config.toml
hidden_size = 640
num_attention_heads = 5
intermediate_size = 2560
norm_place = "pre"
positions = "rope"
tie_word_embeddings = false
parallel_block = false
init_std_o = 0.0
learning_rate = 0.00888
max_grad_norm = 1.0
decay_fraction = 0.483
train_tokens = 1123000000
MLP neurons of a small language model. Each row is named by its layer, matrix (gate and up: input weights) and neuron, and shows model dimensions 538-633. Each number is 500 + 50 x the weight over its row's rms, rounded and kept within 0 to 999. Numbers have three digits each. A neuron's up and down rows have the sign that makes its largest values positive.
A block is one neuron, or neurons of one layer that tend to fire together. Before each block is what it responds to, as a language model described it from the Wikipedia text at the highest values.

Description: Content-description verbs and prepositions
L3.gate1133:446515580512483532422573496411460459500486445475483519467484485596536555505551536434545499520528505430567546508453556482412514530461505426444482574416445478460521515511526490441493483451435481424482439557553443514538559494527562536520542458574491517526464463551466566432506518516488440467
L3.up1133:458452547419508442492603539479435541542552462562544451495537599574564533489449503477478526514523466499424562550515515421499481527507456485425462542521491508489488470586459479480502420428444562454574544509564519392490544525494463534505537472460440489485473473552524536429549486465461483503

Description: Links to upcoming names
L4.gate192:384501478453473507513510483465497582459509532455562510453532451492512431474518492650557501505530558562543465526549491506413425577526489510478541491523567514469557510556540395498471553462508490510439533484475522598477487516466582421512524474559448480535436512504425555455504480548497548539
L4.up192:573455573545466448547477527557492623408538447458471592480466558550495543518480468542535467477520532430406559509463488488505586378574539543504433544457476499399564508606427566485569502542522491483537509496511495494472538643459432496443450449543512502431439526519491457508450571448417489496
L4.gate940:480556496531510512476466547509450439544455462499542465518411433403446477522542412508507542407559520423467493515431463425462537479606507455538467493542498410450565468487534490526453504448405535364556555380545554528448469565479578437476503482482502526494577538562459614506464522466556440500
L4.up940:537482594557519463508448506530490431489529514477446527441496428541594574559492470531515557514434505554476590483451580559537543543537529501536558486507488460441458451516486573515492563554509581460513530485479552523517450473501534476606557490516456568426538476486524510477485463558524503465
L4.gate1046:512507554541470497458551469451492556523495499524504513516489526516572518482466546482452558516533523519475433499537458424458509555488421527540417489544474518445533466531487545477496571482512518512422470538522478527512471515455488491475491484587502623502482532571497468458625475497490489494
L4.up1046:441373487439462527415517577449452546528403519501488492601563454570500481469458517422504586457442487461567498610483474450512526494495490500432523415384444468446532479528490492568444499414407490531497479553519471489447466417467494439411593517456425564498530507417560534516476422575488434545
L4.gate1328:438491543427542431422443530508453507503521465492532565506562529507515547456463469608503513424529456506572620480518498487499379536489520523528557535452564412498543404508458551508463537432467523459494444499496458446428554555423551476442571457487485458476384473474458487487513547462473461444
L4.up1328:475466555421514589510525448450405380525473459436529603638473507539568570612448548476546469530535553510437474441496571508469443450561495498528534527467444470544541509523530417539415496534505432575539452634500446474439478557509542529440480553528558487474409534525546574488548542534439480520
L4.gate2320:375466571655497523451518518496500419448505485500522520454530605450480414488493553511473367572603405456533402592437504524410529497501482493545548516436567486469523502545533439496495468476542543548509491467512480465501576488389607525379486541571453496416457631530526525514515473526403454481
L4.up2320:415522531474520457437494495506593480546513454498534460579510453424464458469448552536454549514469469515545452554510502418479455497541486494557442519550451556437531467504541443461581441442514451407511437525590545503511582619550577541495481509553496573449536573579506492477507477444509480467
L4.gate2410:407471508469469443409562525570460544577495516472524442495512451450502455464464495509463465448617575476502508518573440516431472472520501520587519463537478486486508537473532490463509493512531495473530459506480506584460515470526520380537506512571434542539547474623419564397458497536479409557
L4.up2410:481510303566531533433552467448557456473456413517500479528583577446535425516476489492476466495527525431464472495572461487512457466498382511572417441601531565431554479479547523475420577431498483437529475487481444514512578481495512573558448519450475465463494500580513532443433557459535494513
L4.gate2431:538492485536527477478549440580487618487566479495490551459534528506447481477460449413434400454471544457463469465472548499450522510484487438526631468499455489492608444505451521551630405484506503528509514506422531547520405558463490557420551483432518553510522535456533564398475545547485473578
L4.up2431:477585518476379477467436538435554453526467529497480461527513559545605501551467561533498518567569595538425497505457499485484434455547508520587502481525451581605486458452499584503411404473486520541523396556503459441476511536489526550465481443439549471482517486518447427496395508465549500505
L4.gate2508:603471433556559489471494547503523487590500547543507547473508449501400447499495437531487441561442530499497546533576443486489511529539645516466485581588550498464494527551410576523499400396609504510510525561645471497504508431546497470505562504519515540511440477557543537402504546409506435491
L4.up2508:507492480467513568495498554495442430556512472531574325501539469547559476458573484536494580497519476381603532485511491495525443477405491437487430471484440528584393525515490589569575506461439479459507408548589506487529490514592535521485479465577481501563495523466470528383500459440533478516

Description: Passive past participles
L3.gate198:449388391577538492466533475521546460457582531460530470474501490618590442530477507505501491463497444491488520503541443527523567415547406413562441480446480494550490393535505519542475566480426603599501509415471483507561401490500505456573429556569564610516455504520525388530439544529514484405
L3.up198:475480598529550455475443415507372489422463470437465545554418458553524525445450499504553426481558478505505526472482519457427386452416473538396526455491465428418580482518415536462499506570583543497500517513502481444502574552441477500571487514481420568545440477466545483491411443549436476495

Description: Table numbers and word-pieces
L3.gate1237:482522556444415508442543491503531549459442570508415407578425462533484578532489496454545553427524417558449531473482581495452478564466455506579424505472543487419613460483516490407587463404515499435450494469596505580561433483539560456459638469505516469458514516580494474466546579476535551481
L3.up1237:585576500546562454512561435488407421478502439469526607547447584502492534480453519421509441473484450442448492448520526477541515476530451553517515506485495419554436445559429424467519550548408532419525546555522471402420551530569506489465428548430494464542538558404452488528530503497473548510

Description: Depiction verbs after subjects
L5.gate766:512428513620495438585491494492504389444444478541526478511538470501506489468581563545568541416513521477516471462602549493521358539555455527554472525446449571540411477462600490475480465460579499549515334478468418465562539494466535510467539561576496566468461558409417555533535547487478550500
L5.up766:544552497568577541509582447432535492488515413538441446409522411539368419516449496520522571543497415467454503487444407471492555492466525548504494535518478461518541433481553454489505523493452490477549474504613549541502552490512475467560417564543443515495536539447423501557605489456531420514
L5.gate795:489538557445518433524559499399666496496509424474436492492501535406544470489525449484458406511573489497515505493530509463560534453398461411486533550555487473445387454553527478514435434425519638534576575480414602524453453475480480516493442481573463509542435472530483491499509492471433521521
L5.up795:565436464497499567480527590412489413478534419455352496491519473538503402558504456513500514610534513445399552610468487547547519487504555535422439499499539549459509529496512540527488475486575476500473512517593549468443453495407443502493490388405530332428447451571467521448574519484566456499
L5.gate943:416475572435529556490576558432563532538501413546513514530499458468573545431500514540592451515472541500472580531550550458407428563485423546523489489508406482499389523541464526452437451473512534499534461529551468510450443440474543462398505432472535446541443516416372440566451465481504508438
L5.up943:502453558510494482501549528463527509463523542463438500542515469377434545485545508595412428527527505518505527532507506403509514553467496488516469531544498458508467364435589558466408525455452545444598530474484500627531475480573570474397451515464428533503452483543463464482523572480488583461
L5.gate1174:458537350561519556573557501538468430548497478464342570512490459513486482455469454536447511492509519496566484524482579595538470523526486456450506587556468424566474544550543523422564440499527552529497557557396433501463529524467462507466504502500459555585541463517480578533459463544548474538
L5.up1174:488390464488517484486547402440570497465539481436474523448442530451590512520512523515501531563420507446468554564490503426409498527525526498572519429566370455540489496425454478508544542538506507468517487508489449478428513543571491434418500532627503472489543624395582478529533487547577456411
L5.gate2320:513468529525491533557481586461463473468471517520441489478551497524487519436502502435539485530476503400530516452514502469583607464423380360448424435514439512465447571519548480477444508489611517507512393554436495405487477613480487483495620438557438457536474539451407492513491450572535400512
L5.up2320:463548529523391561518519629546529526420471510550399481399459526520500512459569518440585492492491511489538473508419589528510539502508536422426476552461522482523540468516519503445570475535485546484545516473566447494482458581530487460496497504634473480585463472429460488503559477514470428459
L5.gate2442:510521513568458545502502531546498417484513499449428549353478465538547542496527540469498491533558611460507439518503486563480510539488520371481457470472446487472443438474467535498384522509515414475496473482431452606508502483564444470527462541567389534444567543498388515467442480497530448450
L5.up2442:451487459568418530517569456484508471485430474460475670490526406544576500537509496465539486522429588511558472580519502542422462539576498535516425525500517551472433460386507438420516465502529500538491515494532454542529472408478515545498461546492516500490442426501467464534435582565499542445
L5.gate2445:509502562497528506516513496478460436506512465526485505520483420547517395427558483412533395505510512538527565450479457509502555528454437503411466465475514570449526522515600500466424488417531490483504493462557537512462583387515553518507433469426488520510442477528573483443477516386448500575
L5.up2445:506493436413512464380466535554452505578541444551482461560515439553523563448480514574536402477455595543494477579467556496520492509487536509392501484498536517410471450515532471577474425478467415436456600604559553410543498520515530554507486502519489576507466418542427396461465513430519518602
L5.gate2491:409539545414547497572543493470467453558510529456486597557500462484503515508481591612460560475482536516494425476535499552494475419520580551480344472463565506484567493523525545446540519542504534507447589474485522473474491504512633451461538472472465573538447562427453466547471559548528583524
L5.up2491:493505408549520490492445500498553520577498455578488572519439514509482509423470478508423477494500436519454480473607498481463456575452476487484441568566470499394525379566479516444489391471518652491488477523544432494521450505414487539498503494485522550417522507537447487571499499505416639564

Description: Passive past participles
L4.gate116:554463383602437521529479498472480466465475475454456473542435478509497462498598418484545467438505411409476472579532390479454511630457555565428508482420501500560494440508499597487521532513465546469574503501476459501471443437499605467496481559502503629523433552499598490489599438491504452474
L4.up116:514400455590553542517467493536481479540488485443484468558457520534523477518554400411551456548542486451475472541436396506519551515536512479420535412547517498519455432582585594524485548440556589486491490515491519484424468521599580491536363471476488479639436591473513509479571459451423394500
L4.gate557:427537545531527494382463539409392488427400393601548630477515512506495488504598483503485524551491516582479508497554421444449502532485484497452537459442480539451433448603473540462508545555546546503536557505530484592565376501503455356469494500543562492548455486533547530447558526519525545492
L4.up557:554487494530515438463490483584470434491439501460455576522498510463518550506461525527465562500519427560466543501461500501491549495458571570478591487525543444543525511488447448495489444446501436445568515526455571609542560566463505491518525382584472501567498552487447396503520531413422542403
L4.gate698:528479458533454563481530566515442520538451550524493514487421394503464498540590528486449494450475436463577524474578499448508465523415523477500477507501451502509555434583453492442483467499627396521422459487600546534487423554537505582530524446404581546544555532517548564586473540480479573543
L4.up698:559520449560556534542474574428469487545491493563504562411562459487500494566536381490512380559479493535494543516495451450444482442493511556472459438503452372461529487526455454526624577415473512477588518492563503602384528484549462549449465507557501579623455453552496491545543464469437439522
L4.gate1274:501483534523518471496508550501459445455460486449411488542436517555454431466536553471525505514495409488449447546437512494483500485522537513441527451467532490481447514460580522433515438486487519503507454595592480490428438524516443455484508567448449517555434562492567432441510414467486493587
L4.up1274:539441492471502563530493472537599567473491456486601566574470481466566579474537471607494446508507542485487515403557495466420523440482486478538560425507477548536498627617494524495498512504566464569628427489515485551413455376517494473483510494521503542517535581510579410504576478647502520418
L4.gate1579:525533488516462560455511453469431397476563463504486559458514469550536417512504514555510475403478405491560518535534573522549429412508488459486576436532430475500513629531523503551474537416538448552530511541399405616550474495565487459577414446497372544472482472513437526438477478540458569484
L4.up1579:483431555483487499398473425532461559442540519543562459467496545585430483486570546475409536520499477494435486448486442474485525518528549498453519486505533421528450517619422523484523429443523523498496555456575468578492571555439440487579477537515450621418487580506511488507487469594568534459
L4.gate1668:521460455577466640373526556655473479490513469473490489500454476454419401575524569487458471471537490510518491586517419465483391561430511533465568490510444550501425548526473475441556576655505507457440537458525495526480442506452420521508556557506511494537437556460432398615561491530458403448
L4.up1668:550490411451548471517485560501504601528484459535518513499490496562484550524507507573488564574486508464548418484494426390512444563591432527507493499571488523480471460532546609505476526457494480518514447526548404536549505474391480465510417563479514577444435453492516520488608532431474449466
L4.gate1776:483561470415531469445490550486404452441520536528563483497458473422398411537487546470458562494549506455467500504584447523518470468516513500485517528511505444487461462579519578449527500527384550483499465495513539489511510362610466507497401460558494458469466521501523563506430466533482589428
L4.up1776:480501457494549501528544516486536518540485433504586524492564531524469601522504528534537508464510475496477618533572483487534516529545429504522531512541576507605475493586523509534475494501435586530492481513452446596517551571617498578527500470578505555526572556500500522526444515434538577466
L4.gate2330:520449420536488545466478415532501479494535519381433484504541423492489486421632504476570463440617489417584442484350616625457521469487453497501509483494611392499544449552476518435486456426487514485594512407485507506456560496488609514528464507541420585483419419457450464519533489566532438541
L4.up2330:513397444516502489487453438493571479475523529460410416476526473446491461411491559580499480409613523359453443489461541482435520480474448555518515522537584553474400476449545449488480526498478541473566599487505446460473504555482510453488453491590517463489500502414592562470444453482506461448

Description: Leading digit of numbers
L4.gate264:500448415445528526479504473482451424491556564526516455514483423426470557589510498522533398490438462544410524567588446588521478548483641423541545466422464512475446505448481503523454553464506462471525464543501608528494593473623476493424496521479478548513540564455548502480614521489497545550
L4.up264:550481462493534545577561501498475504520540506506481566472578529417408547582639501525472451540541575478411441491509484436441553529475536567448479463516458539610577479492525523484520485482425507445593439496456504522484592477455524580516522506465455490507539546498578486503516412580501479575
L4.gate396:522536443538521502554513470527468448478483521650558492548520453399478506492521557592414483499525606472486506522517497402470488520522455529479525532413516447473492537518487487480416589486435486467507476538537563463587498511527482474429473517509539430458509445451588538535476383588489494603
L4.up396:569527505494518491390490531519585644504504617490515353478484557473545470528514537494384478476494520481545373425464519549511540468506330519523556441511528437487565473529532466588505584532439488427434587564560429468486500460477389470473504521449549504545542451529535481573535467438509475515
L4.gate625:556448440457491467526472415516432475514531536458580472517542416528512485541537481483595510500478545574528540535613475502563503469448539510469655516470453421597447583446438503507539526556442516439473545434647413539427474392492436549513548468507499528511495548495496494477463511577489541421
L4.up625:519453433466504587535566488455419543519576532484428500573463577474527458532527486494391463489531521529535605592464497419474525547598527541497429502511527468527442364491536576497532458446436409525565588521553559482467498498408450473489479516456514487477543469542455535521487432436411544607
L4.gate931:526568544506549502551439475530518468457546502451431434477374488539469465479556561570591589532540441539474574551533583451544447499494441580454548533481494480467457415496487516616550520467515502417528473507480429395546582502497541514480498541440470482542426511496569479362538561470474499436
L4.up931:464488538492513486511503501508493492545535458476514484489406521542524427429493486436510507489495437545512607455501460552428601453510596487527550445568509493456475566527515535567514461506385490542442495468396528493554582582424442482531579563471476529520513498554421412509467463590372471458
L4.gate971:512466505525482486499532394439480446527609552552493557470580480618439499480536441493443508574588570459571472569513465472484507575386465529481520413478533441526502535437470484465581442546492496589592461536491385369567467465476478532535468549499448384512554455498534553399470459485521586466
L4.up971:517501535472483560424509513397540487460471516516425507491535516478547511488520475462498538493509526501566478592484547576429548543446494542455563464477478391479503475454419554530413600495551468526558519445463539550530541517483492536590452507481428417566533479537455537519461549473470557482
L4.gate1379:535473458488480456514532461574575442515451466436566458530460611507441474589574499512555506479555545563460458476496424444483412563494508527423447509512518391446552484588438548454521503487511566457470508586482472568421488486512561488595536491539502492490486538551536521488530457615491463494
L4.up1379:517440503497536430487452590527517540454409609474387434505398486399533542513527610521472507536563459512506486570395550487449483507436482539441469460537522378496572474430499594575510448539426482494435508475526456594481471443487458541545452456435499484523470481459524516532429542414426456478
L4.gate2052:488526499440573454365431490448616462461488559551493519497597465539479539418528490495490589507499468409451537546432543503580492554488495478586544429465553504433531482456461435529467458585393587480436512458438526556542408486519564530455432521473534527442470472532506508420511516466531433552
L4.up2052:375393488355512441481398483456644455461433510590525552546535567484545477521563516523524499486442512555531532537585502554511555524539518436379537433534457503463429502482481475554501562532468546452464569536527484442514483436474440443527342488476474524473514538484518455478450554587525548540
L4.gate2382:538488558515453430512494460373463484537599492566554484474501437545523552568606549527466511493485448508561502476478524508531527519529527489597489580470457505560515556458629322591429454550519534476494461362482473420491510559448504604472450497474472409429420472450531506602535501554485518488
L4.up2382:519524351504438471532437547502486449463500481575421515506549440417529500472521393540531486452594432434578468419461612490483487494517600561520538496396545513474529583384435517464499524520485552483554517440551542540552535548500497448447562528457496443507568487450509614552574539507524442556

Description: Numeric digits in sequences
L5.gate88:464568502541468488531553492451589531418542512558532507605522475555497434552569486550571521462532519499603456498407520531425454480537571541461629521538551523619493570535473465530555445493430536440455485392485518519571534516508530492542556447483463459578495468518557578508519508550521515408
L5.up88:468574388535538561543493459506426586513510609479394446536427420572461448571474457490458536512421523476418503460478479465506630372471546524542538480536527480495557520517483517529556541489535477554483486493433557507514525407565458538565586543533448479502545502527504510622474521500545563428
L5.gate137:531498519539431569474513526507503492541479528544450507497504463536439518496419436446544554459504495458534450401475456481417542529526514517437489486489439441518462515447530543551530437540417355515479479548398470462509471517508451402509430502374436508529540471503535457427521509501477426517
L5.up137:461507457434531682515527448480485466482442552486522475511449510494482503517520464521476549617513502522519410522440464476494557582416517531418528492511451459450533545494448598548593431445506387430541526485488534431579514568514488448451546488490495437567565507481570491494430393491519496515
L5.gate1092:481457442515492499523456518438427533502412605565417522516465569536548497539464456428479442500564462339496480524456583514536585429509474549562516518514560446510508411408415494475450454550396532561524536545512460532517435478500532444557494478464375574542567587435484506515536401544560576399
L5.up1092:535534378565537524415513465479523496477484504513517442560489470558492487516527546401429539529611582487498509461477507494495527522550513477566469543598493448496528467458492538497419420508508503585472496477496521420447621451462489470445573547556556496460536530540463544561594447527450589515
L5.gate1121:441552531511564570515429513407443502448468540497487532481420561384531430478533416519620492493531519515547572489516450457557444477563500561476560638484494483608530615517519523497536541474457495542548492515496422508492568498504391448457580532515428518484560551488518519542547453457434458480
L5.up1121:514565481492540531440512481526450443509474466510502605439500475449608534505593541525491494456527562507469433488480485485526479461490418474552530476455548521526510554563412537511571474511483484559499436449449460479546432566463377508523510603433434541461542503555426481427512573575495518496
L5.gate1159:513485529470534526524527492522451427424542446466422490413526481503503473591509403535427448494529457513490586672457485427506529532496421545438574465584452492496508564514555533416575553498453528512539543489606470509559616484538490535527469378464456424551440456525540486539599554450483400560
L5.up1159:570421572423587501529478492418425540496441557510500531456555492428435414526506480494514509592503493563592483525567434515489549562498551461508408557490585489516540548581506527457551524484456473407454475496491470471443561543440438455509486604444489595523495460510581527481431519497453576575
L5.gate1701:506506517545464508486516421478545505478487552593588498489446573579556443579598467541414535484504443477491393501437452502585468479531407565463487547488471462491469507539565470497578571562502461589530518471453439444497596523483459444501541508540419435596487512515518478499484606596472458513
L5.up1701:515521460502525570457494585517516628599513538476439588511486538417489547543520513476524564573532459423466459504508392502522468536467486613517436475425485412487574530588478592485484515494482553437603329445496531463518480490470480390488510552491495563470447586422585489476545381468520534457
L5.gate1767:554454461484439476564535511502465575567578558525528608485514506508454491613530492475526489608520477525518441591502468500567547526534537445519390481429554544478538489520502498443520494465426564503459584578431558473454437522527475454462533538452435567590473605543532440539464550562505547494
L5.up1767:530498542449428538451601470584483490534539517388424620548489548579565442486366496485467549463432506509499454548426509428554498577503497536514487491507519530490517477484581539422495455542474544500425533509488501485466520444409481460488497583455489407514475558423502521450446464497413515546
L5.gate2085:505545416517537479514453531503425542522482442543527496522462541433492582556536506467416522458529537464567484477519452448473557482597447548486533510568542482498507477518551544541505520482499587414556485437493456457502579478499515526486361576446495538478468428475525448551525492453564535487
L5.up2085:514476384395435456526560424449494578550532420522561556461546526580568575466550563495500464536464415502495548440399529538445547505478533463551490513528504560449482505483567583442494401469475516491577422600494494474575528414509481489538475536571440523507463532486366476524487483506513435532

Description: Passive past participles
L5.gate112:539434459512540563366444447543423544432510409468497582542505576468510497530530580535570463411531495552466528559427593550518584497466544467519490490554487461551485510463508519424545443430485425494505502590530521511491480514560428528559466505493356502470390507441470506558543526495460488632
L5.up112:496623474485537508515505548471457593488540568464571537428500481473509504540489522483447481551523511422478491550561391578515486587465598579551464588508519528543576562568541551523476520466412536406489503528468537431564551427523496464505555506475611498499518577508525473523528504494490597429
L5.gate256:430442493449547438525556532500476514495540455465441448517478470526532493498476496565420503549473465501422475555425422519441430466516536461530457532534524507488488450548483455568505530448549478523487520566581454546525499508399521542517493505492525623473528451472455556515478543397547560476
L5.up256:557514573626544632505559509460586472553516631544475507482495299514491588608483470457480538520574572414414492575532540517503409506473445429471527524490538536420544405471446549454544403485519487443460427500466498459494420549471503463437518550454496535566495526487562562502460388497489491515
L5.gate309:489474489512527473457506525480511445497469519513502508510560546457519514425462597576548459416481465486472580540445547454500420395512436383422526508538471516508515454570554501462528523470502399527518560502510373545610568465524475518591481535459454514450512422542478498526457538438503447452
L5.up309:454496496512545486461480602540512530380462510497475398415504521446480488497529555497610501397610536451473544623463523450510467545457552429545549459436511548530605493479464499532505517514510437452525517551523564451507515481574558486510382532558454503528535469537485513552586548489544475532
L5.gate834:520576496510497498520475528508537468400516537517547565548499507468569522516520444529596510493508477446590463446523525527513489471567490451547489598483542505491554478501483585476509468475535573488515451383617542481545475625516548461591527522527507525529619519513499530454571467472597566415
L5.up834:465478414449500517574501498516612401469490509549479550551462577466580515381437481484527397391477468549488513498445477494551473498573504439499447583569454553500521566518490518528586584484570560518491494506481473511613458415536500490442513473461427494546442521503548552523530551462583519395
L5.gate1645:457448559470539506419493494573511470447536522477504466488467539464545553609441507495530539523583484464507459547481554543474517541519526452455536427564492580502495461500489507511598432512506543482468472465486449524553454458462510391520551467486452545539535538525591457434530489428502447458
L5.up1645:519506467533502491508505501498445496535510446371504443519490493479552486460493488479467524494540491537497499587514534629548518482447508486532518485587554556468559544506483527555568432536496448511528576582526493529463516374496516516466412537485511533502431609422567543548607556532466526552
L5.gate1932:444445532447566472527512384523485464551436476485423542516488543483456489449469478534543533519579426448529467536530500458543493490464503396455572532441422539383559498487487436494586585517532419435453567482443454412491453518545578511461551545460519453502509593427486412469425529504484557506
L5.up1932:519593447528466524527615581474581538449358499546511454453530523491518481427539466572553452461426515533509401529563505623471526544541450412451524561471488479533463443446437539541470458507464638537423581493539459519564521574533447545457441437514551529605500428512440500392457481598473464596
L5.gate2511:502501519523477562506621484516518447493452501564414530589449450546487517538450447545468475427551499451531395556498534510537501537569566518475480521573540466539522514460483491541486530419565598593533492576502433534552513388501468429465499417519350513542484481465564530547450434385470450535
L5.up2511:481391499475527513539440453455485488497532420492545551434472534513438466543426458541451452456490543547489476462508553547530456493426466504552489417503521522519493439504564518460518512448542436544508526590461528522490408478460545436494461418511501548535435413492453540450460521386485468401
L5.gate2529:593548506521570508502617477449493521450490523474545576525495433555552421511403628499500576460460556456467450467468463476515430473523509437442545498474523404574527492450390466467492484473601511507463576499488456449387525384569525470446534508510552595537421517511477508436502542650598416478
L5.up2529:517507392517583475478481441430424533480516459456469414503433572520496402516469489443523493555484500467470489573527428486463471491510527504533540533416405555587437568517505518568407555437613498457524428536523510633516492561465475449449491453559581614491502505492480413476445551505556534388